MLP neurons of a small language model. Each row is named by its layer, matrix (down: output weights) and neuron, and shows model dimensions 0-95. Each number is 128 + 24 x the weight over its row's rms, rounded and kept within 0 to 255. Numbers have three digits each. A neuron's up and down rows have the sign that makes its largest values positive.
Before each neuron's rows, "fires before" lists the tokens most often just after its 100 highest values on Wikipedia text that the model never trained on. A number after a token or word is its count.

fires before: "–" 33, ")" 27, " |" 18, "," 4, "." 4
L12.down1240:141090140134137139159128116150117123114127116125123095078127121112170143172133140125103150119083152194108110124172119158113118130141133148160139094087134117137165137090114149130131135090109143136145117105135135141120168150125130100126118140113090119105159098159107085152153130127123119131

fires before: " |" 50, "–" 18, ";" 4
L12.down778:092130176133102124195124080112141083156129128122092155161105104163101119128126155121117145118152159114140111105124098133086154127141119099115090120128139110171138094155118141128156129116120080129112096139163105158108132122125117127123148164140135165135125097105124109099085140116106105103

fires before: "\n" 28, "-" 9, "year" 7, "American" 4, " Species" 4
L4.down913:142140135085142096140126090128122068143157120124144147121132124117152151118155127091113095114112140161130133148107106111138154110092097139173166088136138124078087126101147153133083109177150125120091115140174137144118106139074124128089173165118117130126120136148111174125125144120102098125

fires before: "\n" 99
L12.down298:149131080100114160079106169156119125121149124118162136147112125127137066090131083107076115109142155149129145100092129115100113135142133168113104166121126141134085149163116108130091115131128156140075105118143134098149134097131140152161128157143147147144136105135142124117130129146157100168

fires before: "\n" 31, "The" 7, "-" 6, "In" 5, "===" 5, "==" 4
L3.down958:113099151113103125114135130109077072105141162132107160102103174130133133125188137120100140151075096164085150131112158098151121129102129129150103141150085109157087165139136152168158122121158133091103136119124125114099133200106136127121118142133131136107134122163128138158071149135131150120

fires before: " " 22, " —" 20, " 0" 15, " 1" 9, "\n" 8, " 3" 4
L9.down1067:115099151101144116114152139138121111173156148100156130112111126142082143120132093113126091105143179123096150162162133098106127119152135118103130122154164127131146123132149125154145117147164115105145094093136126117106152121131162109152117145120162109117180090134112155169150135165091130160

fires before: "|" 47, "–" 6, "\n" 5, "-" 4
L11.down557:156126068163120131122139114084163073130154107135126120107116144144121144163141155130125119130096114098159118126081148119100151110160150133170153129126145125172081143111169162110107123115071141128129128133129126112153120166156153142152156148135132155091092153125121137129141090114123119142

fires before: "\n" 30, "-" 10, "==" 8, "The" 7, "===" 5, "|" 4
L3.down661:143118151148153107153112165097129109094137095135136114127130158145140133166130147121132151127131166168117114126131102144133110111080120124166117106123146101134165144142138119168143108110168107107102117135169134137100091122134153134128114170127115164136177155142099137124129123133123131109

fires before: "\n" 49, " and" 7, " |" 4
L9.down666:130124097147098142108124089133158158156141108100120118145133111142123118108098130084111153066121150107112147105140120124163129155169080124114155142134161131138077159119128107138135108118131126135130149134164106121093167089109154127108106119108104107149152152149181102101142136109135197116

fires before: "==" 39, " ==" 11, " and" 8, "===" 4
L11.down218:091107111139151151111143127145143115118131096149124146138156105143129149126131176128169142169101121123093131105134107188146110120098124118160131081150125098119113133076148149118178068106157159109121082108124145131141106166094115128144115099108082151168153100118152109114125144145147135104

fires before: "," 50, " |" 15
L9.down1243:116092147125104088099145120182140119155141136140171114142124173130095098138127103132089147115100129095112085122143160128134120143088156124185150144140140117107109071159139160098112108125120112101135135106153127155138131134112082142099159133114154135148111115142144079109113078128171122125

fires before: "\n" 46, " " 20, " January" 4
L9.down66:129131132195107153105112134149156106134131135105162085139101137076124115134072095129111128140103118106146133173132079168096155127136139122147123135162144121161150136129142160123180114127142184169139139154123148108140124151172134136130152173196103098123123127163150144126140148115111137126

fires before: "|" 56, "\n" 8, " |" 6, "|---|---|---|---|---|---|---|" 4, "|---|---|---|---|---|---|" 4, "|---|---|---|---|---|" 4
L9.down1202:120112155173101127140120117086101148124152133096160129136116124165119116130165148129148135173134083122099141127134157105098171143130148135085162139118106105141149101144132121141112141144096128152127167141154123155140119165095087149141122128116126125133149178110122122121098160150163115147

fires before: " |" 34, ")" 17, ";" 7, "\n" 4, "–" 4
L9.down502:133094160073172148104148136155162125164140095124159084157102132144133151123100127120133137128112160073088130139125085146147112095120056156115161115127100146150125102182159159138123118082128123120127149104086107121097158131121140110122141139080125138195115121108143125123140136096139112146

fires before: "." 52, "," 8, "|---|---|---|---|---|" 7, " |" 4
L12.down445:066138142141119068123118124123110108119141138107112102163152166147160164161114134105139075089138152127131129090139076147084160122133138097129090174057129119122147096117132124142111122137094101179117102139102143148094129147157109077100106095093178095158104086171093123098099129142115126098

fires before: "\n" 72
L11.down328:134135123093134113150119105111121152123114129118138133120110127086145142146083145164136137140121150140125101137116132104156151167107115112167118172080117118142158131132127158104110154121119155140149097136141141110147110134121145119132124142121119152171105112131134109128131138143120102119

fires before: " of" 35, " (" 25, " |" 4
L11.down106:136125141134159150173122158147133130129169104134108105159143131094120142082131148130149135124150107121144117151145123084127154138138145111141129100105170103141119133100087104127194156155180161108101143149135113114116130124128155152147109109108138149107157127108118142118117113087143125076

fires before: " (" 26, "-" 13, ":" 12, "\n" 9
L4.down995:082123159098118120137130138124125053137124132120090132102068112110157155146104184159120109134140106092122125113109104119160110111111146163099121126153153113111100166143100126126145117147151155134104134123108148158124122153084109110113168133111142109121121128138155116140158076134123122136

fires before: "\n" 32, "==" 11, "The" 9, "-" 9, "===" 7, "In" 5
L4.down593:123140118083148113087133124077157137092106075124099117093110126136124085127153112095096135104114122171144105103117152119145120085109157058132137132124136130114138147187194174123105147149126177129127154163132114109097105124120153120153149176115124127089140139123123185148123112130119123111

fires before: " |" 40, "1" 6, "'," 5
L12.down116:107135145162123130074156118154130132127133137120143109168153127071111103126119138130165128152143124094154122145116121167094128138141141141101119132120138129125142143141151103084147169138109108140154140125173132093139128171136141117106128132123110106112128131142093106152118161123125124148

fires before: "\n" 81, "|" 8, " |" 4
L11.down799:156117105128132104126122082124171142124162150113121156153116126147109141151154116155110124121107144106138114106121155106143099105122127144132163160136198141137114132162102118118135141125108127133151141135121109162086142152153192133128118104063117165116117158134112109139127095130148144110

fires before: " |" 50, "\n" 5, " 2026" 4
L9.down1277:167156089178150148184089157134115139120133127137096117150131153137127123130137119129162105092085124145091170173123201136115151142128099152137112133134146127167120123120112117101117115126145151115160145146131128130137123127127078122092102143141111137141093096096119135091141135139103085146

fires before: "\n" 87
L11.down1066:143132144133148128146151105130166165128131126149107128147119109126113107112116128093107119146099150146156150144143132099103105135121133089144104150146146116124116159114127155100122106089108102130132112094160126145112109135127129119110167141143129137127115133124148119143135109152133107166

fires before: "-" 48, "\n" 22, " -" 6, "|---|---|" 5
L9.down21:127147127115152126159134148152134129119124123144124104108125141165149106144081191136136141164151073102123114153105134167114160150140097121117136115129106108151113106143117150120113097149153146106138131148109109163113112146159120140126169091127175116157113104085107160147123167090136087151

fires before: " |" 24, "." 11, ")" 8, "–" 8, "2" 6, ";" 6
L12.down875:122124113123128128134157126130129152147176124142160165091159175093125102152128135156145115122141143186149116142113109106067120129127158135138145123146149139103173100181122144152123119138143127094112159097085132141126158146101169172110105084161159127106138139129134130162150124187153136096

fires before: "\n" 80, "-" 19
L12.down680:134140142145106122121137104148125126104134149099144085100132120138137113127136174153133169155147191110137094132152141142072144158131136128129134132109131128072132140167099120159116108139138115148124124135118103140171152126144090140162097139089148124123142134130134144133150184123136171147

fires before: "\n" 100
L9.down116:156120109055124108093121120126134138138113169126139073126146138089141139130107150095122108145150126133144131138121173090146142100077079110109139177096147154096134120084148180134155141137084095109126145140161093142121117150132171126159155132106087165149147106104088110127139182172114108130

fires before: " |" 50, "\n" 14, ":" 7, "–" 4
L4.down267:143137112178136146154115132114068152118132121105125165085158112148163097162115146160116136186117142132158134151115147168100173112118130122108139111132082156107115145152103136148135136104162122145135157155150110100113104122125084117100096119120140107139142098097091130109128123115106104099

fires before: "1" 26, "2" 16, "0" 15, "3" 5, " |" 5, " 2018" 4
L4.down820:116163126161141133157120100100149122175109144117133131099161150156107130127124121114087125090144105139102143143133136107104138104118122136152081086100141151141106121106156151155136159113149089082175162109098090109073127131118137153113129117124130116088144150091107147126132136130175102122

fires before: "\n" 35, " It" 6, " The" 5, "==" 4
L12.down12:114109122095123129182159129075091116140107145160159136114134126127148123142131094121116149120111155119095112149163132133128101128068166105132129138164123123152120108079128149135134116155116145125096124111150111115104103147093138133104139177144144141149126124159148168133123120135128120180

fires before: "|" 51, "\n" 10, "." 6, " |" 5
L12.down917:126105129136136097115099152141130147134145122125154133075168129150166099113117130114150167124152194130034119121129148115125091127104159118105105138098126107157082137095109139145117116101134158098138120152140143144139125098147131134130122175148132161149096093132120107135141181130128162111

fires before: "," 50, "." 8, " the" 4
L11.down970:103146165113115149135148128120178108137137115139139149135154115163075098090096140119173151157131132149139121161113100104131114127153163125140172153142130106130131152143138121145104138142132126148138100126105121155153113119148093124130095175110134114118092152106123180151126092147109113153

fires before: "\n" 24, "The" 10, "In" 8, "On" 4, "After" 4
L9.down1301:128103112111074163110106164115143139091166128086130140104160109160134131114149099062112100148107143171093142122170131134120115135110158092133086098131145131120137116159105105138122121147149127132123131146152101152130109079142129153140151139136136130107150136135134148161110109131111109138

fires before: "\n" 37, " He" 10, "==" 5, "In" 5
L11.down155:074147133082126102122094140101153089141142133107160113132086136148137097136147123116128145084150100166128160109122108122145117112141081128142166118124130170149107103156129132127158180125176175167122128154099116127131153111084144100153130147135126116147124114112117149157123150102083113148

fires before: "," 52, " the" 6
L12.down725:136105115148097139092106103116091128131087102140120072131117074161154147122111106120142136148151131125137103161111124126128121103091151106101136114113090150098115171151128103122126095095144126158122149112130141113166126152149112145117115141091139132116144147076139104137134146152114103150

fires before: "\n" 35, " " 17, " 1" 11
L11.down526:114140151145115092163150085123150160128101150137114097128133091080123149104111096133139154119112143116132137116139136078098128106113145171127119129109127105145116127116096134138119081123119111110168148128099101168116138122166109120089149126100121104140150087142134147148173120069104137154

fires before: "|" 48, "\n" 9, " the" 4, "|---|---|---|---|" 4
L11.down297:122113153100105113093087081157158158065103119140119120101150136126118095122136090140126173117126097177107106127133130155163107143125157140125113103130143168096104118150097115106146110138100118133119113125165116093149148151144101136129154153113122138150106126147089122103141136120135163149

fires before: "," 40, " he" 12, " to" 7, " the" 5
L12.down272:117159154114112158133133138127113127131145116115087124113139127141125141161135060149138118137109075192121098111138141145147117111126179132143119074144112117109084098171135143149124095146134137086149129142148136135129119124165121106112152163089081116111127124137136145129152136131133144099

fires before: "\n" 89
L11.down759:078155085095102149128141148105122127102129154124146135166146133099132099134078091145099160094159139109129133130071107137134107115112153143091140135161146123145111110121116122131109156151109125146120163133166146117181130160185159138126111114118132157152147155142142140130102147111113136127

fires before: " |" 71, " the" 6
L12.down296:132138138173118123067137125139118161161087155157139149156088108145091150132106132114089140130142074160084105134121095119142122108177150165149135131140102125104091131102139137117162170169124083134125124148115129141138188104133100087176116114132086136173143121078144134135097186131119139114

fires before: "|" 49, "|---|---|" 8, "\n" 8, "|---|---|---|---|---|" 8, "|---|---|---|---|" 6
L11.down1198:083075138105124092128109133116150130116158113131113120143113096120120122122148110094101131103105101103100128126128162131186110129102191135165142147127139114100138110155109163140122140162128140101196107080150134157136124081150113133082135136116148177114109135109113102125133137136171167128

fires before: "-" 56, "\n" 21, "=" 16
L4.down347:127137133147143137167121139095136102118100166165161164146108139156116142087113156139094127137144108157146146095135142115141158148128109139112118115101063109094104104107106163141107123159120159140116124143113131144128108154098120124126100129162142135130125130135128153099152173165128142096

fires before: " " 71
L12.down731:135168130125105118103113143134124101149139144121177122106126142093113136177159151136113132151117117172104120123145102129139109109124145141149104134144110117125104134108109107118094137134149099121098136139113126124198160100164142105154201149162125093142089094127100105133147135176118101138

fires before: "\n" 55, " |" 4
L4.down892:152114138140105148116088123107116158133135179143106111124117146136087140129103102141133157094111131132150084152137117064143126117149150118126120121147139145131077104121123137151136118119132081115163136113138133104112097125141160083160127121148130116118096133079126100143105160122121145161

fires before: "\n" 43, " The" 10, " He" 5, " It" 4, " During" 4
L11.down154:142132157120124141132129113118124156132120112128120140134129144105131126130159112124128143158111125133123107141137136106131114159111140113142134135120101133106086137123130109130143123115127105118119106139161138144123124120144133109134158133138138098141131111161128126123117131123134140126

fires before: " |" 36, "." 12, "'" 9, "–" 9, ";" 7, " /" 5
L3.down965:115130123117140118128093109147096160096165094118162147113147165124154133126076140101124127078162137129143085157102090137100146134150137130153114128102104107127175126167120129190156124120088119073088155125116121154121113166105155129124126140145153092137124101111109163142126126157149149136

fires before: "-" 57, "\n" 11, "–" 6, " -" 4, " |" 4
L12.down64:101127137105109088125123141118165121135092101141118094095109128150146127116138155099135162136150162107075155110100156121130066143138113141113106115100154146144148139143098168114115129119117102156120128168116143080093118119142105125120174114134119089123126076109155129158145142093116134137

fires before: " |" 31, " " 15, " GA" 5
L11.down184:144130144178120168097130167153152152135155123142125109136124172118165096139183101147137123137108113111117122170097141130129073170090112109129107119147143154116137180142088101179137143138115108159154159121112113175090100127141133105075141200113100161138141140148091096129120141108122157123

fires before: "|" 39, "-" 12, " |" 11, "|---|---|---|---|---|" 6, "|---|---|---|---|" 5
L9.down615:144141150158123104088092113089179144112159116070142138149135120097109150099160148177102158114066128123120151154094116133168150141097120143134175119163136143129120126161127170139105126093125101126128139170141114124096103114141160138112155170119094143107141165127132134166111096114129133139

fires before: " |" 32, " Party" 8, " hold" 7, "an" 6, "s" 4
L4.down1000:167141131111090095122120138143113123187120126102131116191144187121131121146057127073136079149109072121120122152115132126110143113145075115139138110160122129130091129114116141113132100113185189126132154100202147124148080147172106142124109145126152081138132142091101115127159101163049115140

fires before: " |" 62, ")" 5, " p" 4, " pm" 4
L4.down581:114109129127110175116089085125136152122129119121152143130110092135144162148096096146121165113138160132128129108158126100155138154129103102089146163102129151095129161151128114102144102106143135161169136152127124120140152117120105140123093134139118144131149127122125144132144160092115155138

fires before: " |" 55, "\n" 7
L4.down704:118142149107117142152123077184114111136159107140124163113124140119095075099130125136131118135102133125148119081157165098136131165139132102124159109135112152155164131154111132130114157153154128121115110096127129127132113116145074133101112143169158146137129096103093121135124109118104104153

fires before: "|" 37, "\n" 9, " final" 7, "===" 5, "==" 5
L4.down1202:119129127130107160110153128116102077120152151081101130128174128121114111133205126132142149149138135158098121126077176131120135144120141101125103109127138126118163102158144104109054100104105150169139085124142151082120104106126134186080110136079070136117100165127164151162132078098147166145

fires before: "\n" 46, " " 13, " Succeeded" 9, " Upload" 5
L12.down93:123154123101128154147099140165126142122116161111130120139123146147144166146158103144133128111118166183095134086155086094077066137110118132134125138139106146131104146111145120113139168129124111122147132130160105123111109173147154079111159145101135144103130094175097142135115125141086133159

fires before: " He" 26, "\n" 25, "==" 9
L11.down1284:135128128153149128122125104092090168134163116122127128096145111143111085114086120093101147114155128117133167088135110125108167132132156101128102137122140121138138150149125132113137119118107103111149135177129121120135103113143089110140125140142177129120108112152128122081088079114109132132

fires before: "|" 36, "|---|---|---|---|---|" 11, "\n" 9, " in" 7, "|---|---|---|---|---|---|" 6
L12.down689:153094115119128198073112126134098105109150167111075133145113147138129147147160154090141163138148173123131160124085165103136089101135137068163133131145123142109123134131126130103133125130135091144075141153113102144154145130130153125123130106139127136136105137128136126145105121160112192116

fires before: "\n" 28, " The" 11, " It" 9, " He" 5
L12.down1332:140110138122122186115145114140138088131104149126174092100113122111141162129086129117136099119088079130172142109132085126119111134084129110149143151114152121082152155152119166138134092073164090140134116159151125145106117185137128134132120159129133156078093148166102142151136093148125094165

fires before: "\n" 66
L11.down211:140116164121081118152107122112136168147110135111160129129135116148131125127142092112148106114141085112141176111149114104122125070155117142124162115130112100118161146144143107138151119125081119146150138129177092115128144068162112122137153146147099112121122115129149151092159120099123111185

fires before: "\n" 47, "B" 4, "ton" 4
L9.down1081:110126114145161081148088154116102126172120133137123120163129134109099129122111100100155119102136122099128112130134156103129134121087142132140127127139151112156122123105112085109135139138152134098128080117061110140139134110118131094129116141149105131130127098114118163124159136148103120148

fires before: " |" 42, ";" 11, "\n" 5
L12.down1322:091124166128149166087087126163117153100133101096095127146127128137171171102118140133152158130104120143104114104148128152127102135191115129079133091127144129157127142104100180169177133093139160136120095147114114095144148111118121089176117146103104106092140131150125133113158155096143144095

fires before: "|" 85, "\n" 5
L12.down115:105133114100123179111146104153077097117150097144136105113124150111141129144107151135126140146125156132100129151156138129134151119109117152109131139106112119119122123149097152152123113086146114143132148162135096129110136103130132166146127157182116140133171152122114150089146111135109103126

fires before: ")" 51, " the" 9, ");" 7, ";" 5
L12.down498:137109133147140165110165140104141188112101123153142153170133105155110139105174109118128100192150076126131115150145113118074140149193148136129115110153127093158131149110158153151131147130117145123089116126146158108146154140116126099134179155123120121148105119170116129141088145126116115092

fires before: "." 23, "," 20, " and" 8, ")" 7, " in" 6
L9.down147:109121129155141117142137130138145137107124134131140136158115123105151107088102112139114168152132071120074124162125123113118157096099156138118167162105114103156142139104101132131121167127154124127127137175135141132188100138118120117147110143119103160092153136129102085148105156103130145122

fires before: "\n" 42, "-" 19, "The" 11, "|" 4
L9.down639:114106120090135122099098096142132108096116120164176128108121107135155116090186132147113163199154151140107122135141134101128105118122120112145124136078109096117132125104175106122126149127130123124124095156132122104143148107140143137143172149145150113100081147105151147111142087164139100121

fires before: "\n" 38, "==" 11, "-" 8, "The" 6
L3.down1067:146126135104155133133124092114111146148073100135143126106112128135101085137115117126112156110139113130137172138100157136120132175129097123130139137167123135152099119113163151106126146112129137156131118154170131138174143103117105150154119138098129152161113104099116169125137123082108137137

fires before: " |" 49, "\n" 33, ";" 8
L12.down795:121096118114125180105157139169150157163106082115112153158106123139153110100141106148134113119128132154134119145130097151101124126121104137106169121129142092145135085142156109119151101147123106116128130130136117152120141107077144127095123120158120135168134115158130103138123107158119100124

fires before: "," 62, " appointed" 4
L9.down544:111093171133144071104121110160138108130129115140179108168086172129122174114108111145122115150117140100110103132128114118117128102090124154127169174195135132138127134143107131122110118094119132172117112133124135146106098124120154085141144096094073142140138119127152075165110094129147098140

fires before: "-" 54
L9.down1218:143133112088147099089111141118163080071150155130128120127201160122106090151121151119120111107162102103133126142096146158124141164117137134108158113125096153101108123148170109114140082144144153152151123143133100152096133125136094125148136078100152120084114116106144158126138136138084119184

fires before: "\n" 43, " (" 10, " |" 8, " " 5
L12.down1081:148122115171112127125144117137109129117140103135156145105156089157124102115101155157149132156117146168135099102118086149122103109124135142172126119153093149121131161146130129139162114133120105136110091167132108159173173145143130134122147118069115162108119111130127105115130103149151125096

fires before: "," 71, " the" 9
L11.down789:103113124134135136101148110140137136156093112147172118127139139164105134105088151109161146141137067147148111161167152143132138109085157089127166133126103178112092159149128086146135127146124095150100110096163144113119116125142136089127133138060143096079118134095099107130177118130169098133

fires before: "\n" 63, " |" 6, " Re" 5
L11.down744:131142133133094121062135094150147122096085116099163139104099096150060081078116153116174111116178086151139110141105114114163102103129133131170136123141170166120127164161159107136165108177122138124106108157093154138119126146156116148141137152098146110137094076122122129153080141107121093118

fires before: "-" 84, "\n" 7
L12.down943:119160116137118145126130125139109098117164110083138098127073085103135109146149157140136210130123187116127088106130143150114126133103148110172146120122141117088112146163089143107111138134167146137162132171129142145137125117126110147152121121117137120102099158166103127114113141159110136116

fires before: " /" 31, "-" 19, "\n" 11, "=" 6
L4.down293:124100080077099095134128142105131141161137132149127139134111146124114105102105147149093124112157132148145163087129118073112192182127116111150071144114126089124128156115153137127147161172147170164200098144135107135135114139108129122122121132179126160096100149156136135129145131131127134146

fires before: "==" 33, "===" 30, "=" 7, "|" 4
L11.down313:117156149107108115143124112139120169172122108145131103118166110102160163111130118078114138131126110108134156166170144127117142132138172114137116145103103094127146128101164086153092124128173093137111077082098125163158134105118147109112133132158103123157131132107153133174105125076121134118

fires before: "\n" 40, "-" 8, " the" 6, " The" 5
L11.down1308:121196129111138121132139142122134136102148146098112136107162138112145172145059121119111105103101131134128137144135079120147096135122127138155122125118094110122120157107116081095203091128129130161127117143114159146135098159137118090133141173118144109134137098159147145119166103151150090126

fires before: " 1" 26, "\n" 13, " 5" 9, " 4" 8, " |" 7, " 6" 7
L9.down303:110127121163117097125166115123141165126114113140150155173090150118115121130134120118126105126181157109168128182137122120061124131164122169143091135109089071147155155101117133109087093118140138143152094098128121117121086138117072121130161104129122138138133119100161139167116132117100135173

fires before: " |" 33, "|" 14, "|---|---|---|---|---|" 11, "|---|---|---|---|---|---|" 6, "-" 4, "|---|---|---|---|" 4
L9.down1164:132107150159140079112118147113135136123130116133149125153111145148160138085135166180114177123141133119128136122143114136133142110114112113126159142128161121123137130126154120145170122150100124103133105128189123125112077105115154156169112155142154148129103117127089116125122135106121132106

fires before: "-" 36, "|" 16, "\n" 11, ":" 4
L4.down728:086100132093119146115126123134130156176102140130085151102111106120123125147151109117160136131119136082138125106124084131105103132146140121113138144123138136129124151142179122136120136113093146094125109133116107125125147142202097121118152114127145087149106128117167107125116117099146135131

fires before: "-" 31, "|" 23, "|---|---|" 8, "\n" 8
L11.down1033:123126087108181123113156128149166148115162122109118154164131140109132129176149101135105162169089142132117135124116104135069112158145130144129157079097082110117156112095105146160144141090121121134154105130156116164113148108151133174091149175084131109151142192157140115111138124095125148169

fires before: " |" 28, " 1" 14, " 0" 13, " 5" 7, " 6" 5
L9.down991:140196138112150123143170117164132153094092135157081161119124139167102144134122083165141168130111125098110106115165135080125145126141113126124132085155146162084065109171120125140110107112124131161122108163117144169149164138138162157129097134115137139122127103111119207138129159060109157170

fires before: "==" 29, " ==" 19, " and" 10, " of" 5, " to" 4
L11.down896:145104123135149142135111121143122150133133092148151145113090142085174119128127166122110112111144114125105121120130133102112120089146126121119155117127146108084123105113115144132142129095143152152113106170187100116126087138088157102161122093149124119145141171074100129105103192102098137110

fires before: " |" 43, ";" 15, ":" 10
L12.down347:092134145104104104103111130157069139125089103137124154106117172131134102144106153097108105133125125161150106139132117122127143123131129180107151129096192108098136127101155137128124131140147093106142144119149156129173117147131084151114099139146137135130152133125182143111108121126112108123

fires before: " |" 36, "," 13, "th" 4, ";" 4, "–" 4, ")" 4
L3.down903:131114119146128178118100102119128120117174116146162148148089143143109151159138158138115184158175130112106103169151092144105140158117143091128094107143091131098147075144110133155128128088130164113088114104126059101128112101087165108110121123100101122121106092105066125131118167150103109126

fires before: "," 77, " he" 10
L9.down663:127084129125085125087095132130130110148134138125123125123140150118107154114121087107135098146087143151105149142150124101133135116127126128134169097156144110108153106143141131135091136138142142116124124109136147132109114127124111104121153156128096109117149091093122154123080082139130111119

fires before: "==" 23, " ==" 22, " and" 9, " ===" 6, "===" 4
L11.down979:098119134145158161130099113145109161161108134135123146125125123112152165157115136122133092150168129113155135129124166104129104133188149139162122144110115120096122111113147096113157123113106107094078095109137109137136096162145141129128125107092163109097133113118134174136134112100166117146

fires before: " |" 64, "\n" 4, " and" 4
L12.down856:158068127139081140101146133154142127154067152121143107151154100089110143113116110158119149114124081110073082151191117114104179142115095110125149120125127146176119099137144135112124088138143115125099113142113086106136175172115124155100085114116116166138169168137119084096090117165096140131

fires before: "\n" 100
L11.down824:119127106110148127129135110156114142116131125134178078172109115122076151146112120116121090113183148150116138115137125102133155095145080147151138119129107136157164112130133153115136115080138138150101135093132125144121133156157126120163107175126108113157153102108083150091122174136162145123

fires before: "-" 51, " the" 9, "\n" 8, " |" 5
L12.down474:123110096105140195117096119117066084125115111143100124111158134104120094097138094113161122114102093136063147103141153148102172079136085137107141139113123156154101097165130178137123123140138109145109126171150128111137146137148161088125108173090091121132108123127120125174088132150090155145

fires before: "–" 26, "-" 25, " |" 10, "\n" 9, " (" 4
L12.down791:075115126104174149153140114170162131120107121134169122145106139126120138160133119138142112130141168111088126129140098154125077092115074154149086198110128131156136108140120152124118145094124118117129133129138049117158126157101120122100179106161110129131101144127109114124148125127115133126

fires before: "\n" 31, "-" 27, "|" 12, "side" 4
L9.down302:121117146136105092116187098141131145119110143097173115119102119086147143057091130130113158127101097141105092155130098106111110137090193155122187150111190140098125102134131068146120122109131141086143140111143096109126151111166167114107121138098100157106113126135148132129133120122155107100

fires before: "\n" 27, "-" 17, "==" 9, " /" 9, "The" 6, "In" 4
L3.down810:127139102117138143126141119176156182133127123118114120128118129139143109097134130123138103154093165158133103133144148130133106119107109094147119125115118118126131151145136140107130114101126120123132116132112124113105121144124158130136147142115134153121126129153146149131147120123132139114

fires before: "." 19, " of" 15, "," 10, " and" 7, " in" 6, " old" 4
L3.down681:095135138125169105183129157126117107131103149124112127116151133144137110157161141158119114160164199126119134121129123125126090151104155128141196146116166123120138173115146101134142117160118120128130134149139150093152146114170122145128147107119144118135153166094134120123154123110153160116

fires before: "\n" 71, "-" 9
L11.down22:139171155132112131173163147197152144136125112114106115140135134144109104098142092093133113129110148151150129143110125128115113105111141124119101076104147145174117126142168130120110137114091154143143133105111144095151094141189167093153129127139093138118092154121106158134129145103101100128

fires before: " |" 60, ")," 9, ":" 5
L12.down773:104116088177126114118112134123109137095138089103102113082103100149127143120125145143129117173140146123168098092119147113119149129131163163116131158167147145098127145135104140153131139091134136110117150127105134108127141126152109104119100135095117111126101150098118150127105136152099125110

fires before: " |" 71, ";" 5
L12.down1032:147179178168109109132164157144130160134153145105135089127110095133169114143128086102173115110091135106111123176088100120080145177085117143104080101146150112132104092109158103134166127137125118130163129100132139093120099117120149126071123139163109127121087121131155133110110127100143143149

fires before: "\n" 52, "==" 13, " /" 6, " 100" 4
L11.down1099:082159115101123111101123105125172147121100102122117139131139146079144071176109111105145127143162136138144142173077069143121156112167136126098115103129128145131129133120135135125141156160106136132114103158123140128098140077180110108166139154140120098093101167112152094127143132162125156152

fires before: "-" 63, "\n" 14
L12.down8:113151072065112080120121132128112148137135170150139103125109137115137101124119169149101119106151225099119160126120157123127147084134115163147177169099115157088163137169112137151100167129156176112117103158160126128086102138101132135128147113106159134103106105090147143110118149130127126140